Weights of a small transformer language model: 404M tokens.
MLP neurons of a small language model. Each row is named by its layer, matrix (up: input weights; down: output weights) and neuron, and shows model dimensions 16-207. Each number is 128 + 24 x the weight over its row's rms, rounded and kept within 0 to 255. Numbers have three digits each.
After each neuron's rows, "fires after" lists the tokens most often just before its 100 highest values on Wikipedia text that the model never trained on.

L5.up657:096111110140120129134134161162107114105125127155120142132123140119128161138122177145167140154126128114133137144119099128135156179142117150136145100157140145156153096144145145148132113123173085099106153085134189136195104163135114097151107118133135102111113125130114130115130139114145123129165130135161142142153156110123174121143125129137148095170163136155097127086121128119129043091120162133158158123080113108106138103131142121120185148140119094136154122088139148151130108098146138114143122146167103113143122108095150083125134148152172106099142137138108142137166129129128089133
L5.down657:135138147129140091109106159087127130123128110097096123112185125106128096125139116095144141101110108113154179131088092127091112134141168112101105127095117148144102097124128094113155164147102098199141153134117085146101104139159087127112120129115129137140160141179103109107113119106146114140144089113090149137123097106110112136160116107152102101136109144128123125111135111131060087164112136133134098120145157096159098154106098112133157165113116150081093148129100166148158143149105153154094131115116142117133133124137124140068108116122109126110169109145126116119120078141131149161
fires after: " 0", "ap", " 1", "up", " 2", "0"

L6.up1058:101111102146112142115128169099115136143174131151063159073087117122148132133151132104150103139124104128077159125110065135136209108158128093129121148120127147149163138095135138110167139127130102141142145088119097103144112130156132077132154131163082158155092117117158142121167143164141113125110113148135118128113150128128177115113134124109169102150179117137139118121182154148117142119179107104115129164123076124165128178141124100118104131136115131121122161118113159118146118170135166141088154139114109118100058142107116136137139130103132153127126122110168083134148153143168118113
L6.down1058:106106181135144116158092124177114135133094116115105087144147152105118126068122135145095144112118102122163125127171149141108143160119138143139093108198125105128142138121143143161138140154168166130118113164108147118116156114124177157176151093105105150136152128122098143173127091139154133122134138120097152155144120110118080106138120141127113105084099132129117135106124066096126126139089143169148102123100152076118107142146160128170123078082121127061148124158119136140126126128118147118135116095131120099153114119167126131137135110101138123150112143150077161137125145131131136143
fires after: " m", " in", " ad", "p", " Ad"

L5.up575:116148138167109155115132170137108133151093152132094102158125099131099129167127069160141119090098115112130118142107123120135161148109137128161120131188140129113110177136163096141113158138088134113149167117124143127088116183110124175142141119146130150113109069116138128079136118155131139076098153079142153117149085085113140132109079146117106139136133161119143091132117132135136126130166106163132122182151109093146119130131138127101152128173086129159135146135115109113151103102128090131136143122137125161138150155124121142127106070133113135112145110118099142166128117149115099137
L5.down575:162074114095170137139127115112098135110158122139120163160102123139182144136120171107079166159160137091096147122102179184118112093122093099117163157103136112119133112113131127142137138149185121114153104129126122145100094140141096063110155132113154150119140158118118129138127182099143118120126098141099131155146148142096148151133098133137152137127158129164105144110101131092129100094079119093111129144098136129134111112119140092133141111114126106101077101165139138145099118159121163128147100134176126123082136106115153129128149147129142128093090155147104164073174148132109112152
fires after: " B", " K", " G", " R"

L5.up736:067151142133136149118162084119147154125136146160131136138103129095119111144121164134141106155170093148094131187119089140103098148159097161152161110103141104114093139129139118152140154118116095109129105166130116149107140154109107141130128155111150090133116166112145080159144153119148122147170133092159171115097082158162126151097141162146104161143096112203124120131112137136157157134084146135118136165135135133156143147157079128114099140124138140138111127122091125135139113126150134203152106175109100159097118133129143117121125129130106138128115120137165076132087118102124116160
L5.down736:135113128120117147118132128088138110131127110138128125117052101141121148144094147154117163090099159077161136117136162103110156145103174098107105140163133161170173102135139124105143104095152136161142106090134130179128124108132116135128105103142140132106121107138118139140181138109117116114130170132142097086127177150100131127144103076107146141156133093137127137161124123090136114097109115092132111072130121094113182146131127129133130136149169124122154119129135144091138143095147110109109111088090109146107090094149132117076129123101154125142141131120134101142160097123143121117
fires after: " the", " an", " a", " –", ".", " "

L5.up1245:128146136134131127114075112089160161137131132153130110126130137187154099134092106130125106108124143115085165163120102108105172097154115178115115136109199113130140063114163123121134125102152094145126124110159155198136136186088122117140131112102112089107163126117121118093155127091093115121149137130113122122169154167120146180139160144106078110105125090116131113101137108109114131139096118121132140149149154156133151146124122143162135132141117114111133123147098103134124171087140153146122099134103106138144073128091123139162121123161123104109111153159123129127133104098107112125
L5.down1245:136120103124118128096140122135112173144150074112163119135119089097095082132171144109150117131131150144130151101161165162116109144112124126095158107109113118128091131100137131128092114156074114152119152139155108119110113083147123168072138162126107135149139142144143120140112120112109139153104124178098131110137104129084138085100122082120121110162143137156150141138145112150167143118164095074096116119139082110144147116148126111144131125100151106140121121086122098142146129111112132157134122114169144151121100099178153131120106099104151134115151177106118118125136154117162124136
fires after: "an", "ish", "al", " American", "ian", "ical"

L5.up290:097127129140150098121161125112116104105130134139131160100110125137134099087112138133121164146084130137090133117125112111151093137147117114117129142163091154122076134091128101162162160134111145129145173085122119113154077141151127143140074123142099124139144163129138108113129061118140099132155112138096134147143137128134134142152118142129146099170101151125096106082129165118112125133152150086178122134086161129168193110156114142115156127164121121107114143134135134167188156139126104124106105133140126114135128132139145127100147131125168074136180165141096135137134175086155105146
L5.down290:122132122100105190115125156110160146147133171119146171109140129120111120145154140115118123132141113130133158132135166126142130120101184117099146090083153092135184144156159135100127093140132149133126109110140123103162122123107162147131145158153113094136096078194118113108118161138151130152134110104127119106093101132148117129114150123142116138114095129084126149136137126058127082103090158091079106133083151122112118125116101140120129108111132173122126133159109103132158087147055145167129141128174102119142115141092148142133123151080094164134124122116118134131122153099117144128
fires after: " ab", " k", "b", "ak", " Ab", "6"

L5.up439:107121104128128091103165144122130119116139136158152193110095134178155179138099145136111120113134095107088164162141119139112099113166121135159156110131149083146136124161154108133120106161143152122135158119115130138117109099116145151137128087129156150150139136095135130123105173134128116104112119133136139121132112159096140137127139142121162123176117148139137157130120152110160118132099125078136146203149092126134123132142124107111158105130166153122136121131160120147156132150099124126137117098087136129139142121094115111139171118068103171163108154045178135124113111131136128095
L5.down439:122102133144152167124100133146115143159137176101119087149148164115158120148130106137143153099136146119166121115163147096150156142089135129140066129111118173135132137109139097165134124137115121077131120114152106108148140119129120106099117151081125142133105092185097156124118114095124120107129101149134094099124157100147136128108076161161109160119165123139138101133131103135105138155117138133112141124106110117136113097107138177128112141115107093150163152084116131133135193132168167153156144119170140120095164103165090202142104151136131122106141104188130142165157136088161131133
fires after: "-", " ar", " p", " att", " f", "et"

L5.up1020:129125101125118101118099117127107133136097166108111095076128085123120116126131094092134145158166175153109112115124102161111173182131098105106093141114123100124152117111122115138078178152104078149133120135143103136100164142096107145135057134106160165130123071113117145146088113136174119151115140129125114139135117126121108132130106131144142144116120108142119162158141142125086085112132156154111112116089131095106127083106124120112108123157118104148110121163130118116098136094126148121142168151130133119127087108110153127172143147132123132180089061118132137105138112136143127111
L5.down1020:125083152099148154134108130129139187120156131149102123162085135142170163141110151107185149135103146084124140151166103108165109114115138120109131148143113088142130078144138091118134105065097104155126140144122130123117090125133149116112213134136173107143117136172112141132154131169130107118142114120105125109156108141158176135099106133166176172158114093080129126107134115149131111126128149114099114106118122126170103149124108151096152105144125123158130081157159127123097095143158119137092106128124121124157108127132113122108136136135130107122132190132150164132135114135132129166
fires after: " S", "ou", "s", " J", "n"

L5.up1179:138141167132105118111153147090162096104128132167093116136105105164129117147144158159167121118110102100102130140107134177142142112115156141149168135107101136084169103124154168149151106131133138154134144149145148113123124149150109131106129137136127165143112055124119143152160184128155094169158105140174148141149133126114120132153140140119090077116146150125161095142114154145130141132148156159158120080140126128164152142148111126116137119107164139127122168152142096146134132121088128111123142149098142110082111086102120141112094129117107147127140128114081129153111145146143151123
L5.down1179:135089070139148102111169128155110121192147115096122116134138146125112117121171107139115131154153134076117125138135120144113102158109148145129139121087110122134093139105097125140178149140135134103101148130114130112144115074073110147124124106103140107095112096121092149131123125091139133146104115109127141093152147159131114134096145154156192160146090145143105168100080099143073097109131145116056138156135116159122076114160140115133119109156142150111103110110141147111150098131147143137144117085171128095154108157090088100135129155110126146151133136162129127117137169121148113126
fires after: " w", " f", "w", " l", " he", " ar"

L5.up116:151140083115098116173148127099152158107103148149106124091165099149097122102105133097106121137141182109129164110156126119101127143106126086124075100143138125137127121116121140109103120122116097142167161126120134136137113126098109116119141112132167146096101152075124126171080111139089140118155107105118127138140122118131139119105143083127138113105105144110130117165082137166138141115145128155142120142102144112160078148144148131071126169122175132159147100086116163120123117137091107118133149135130106103163128149078108137100155083131149124102099139121134123103130110152109103127
L5.down116:130147123130108107119141111135155130137179140112132100143093123099149101125160142126127137130114108162124099083102140091191106100116136112109129159107164143135146127150176087106130089130164133146110096107127081161171133104136115132122119161132111117157135107154115120100170100115098102113116152109109119136163124146118146125223095110181123144151147134173114141095154158086151104134099116093121111138159100111114131121090157087130125123102111134109151122130152122146131096095121140096142104157123137135097129111177145118163084125121136165124118129132157099134120159136131145127
fires after: " |", " \"", " ", " G"

L5.up1405:124103179118135127096156172122080163142115138140129129089139144095103111159143115102138113173070137139126132130123138162156089109133148115117120106144139100186133132159107137113151100122176139133134116139085117119120132179073127106104156101149137117168138114082130097130131146124138138118151159123120124104091133108087157115091134118108107090084112146146127149172130095082155109159102104156128092129117153121086087116129111120138117111109125172107141111108148165132101179095138102126117140145143137109131095091170113148100109139148128172152109144130158136154115134153133124118
L5.down1405:101129110106106148092095147096120143118147113118083124130108105114144133113153076138130077143130120110104096154124129130124168161098115117150086122126157114100143143152135096110097176146095098087067148101125141135133156123188117214147121116099155113086140163118123177083139135082128128135135128139115129106141106129136107155140118103127130160126123120119161082131150116105135128132148109122150130134130114127140140163126098139087130137149150090165160108132144086120102089168121178136130129123122099194145171150148151105098156170118113110117104095136134145085073148121128123116
fires after: " G", " to", " \"", " C", " and", "a"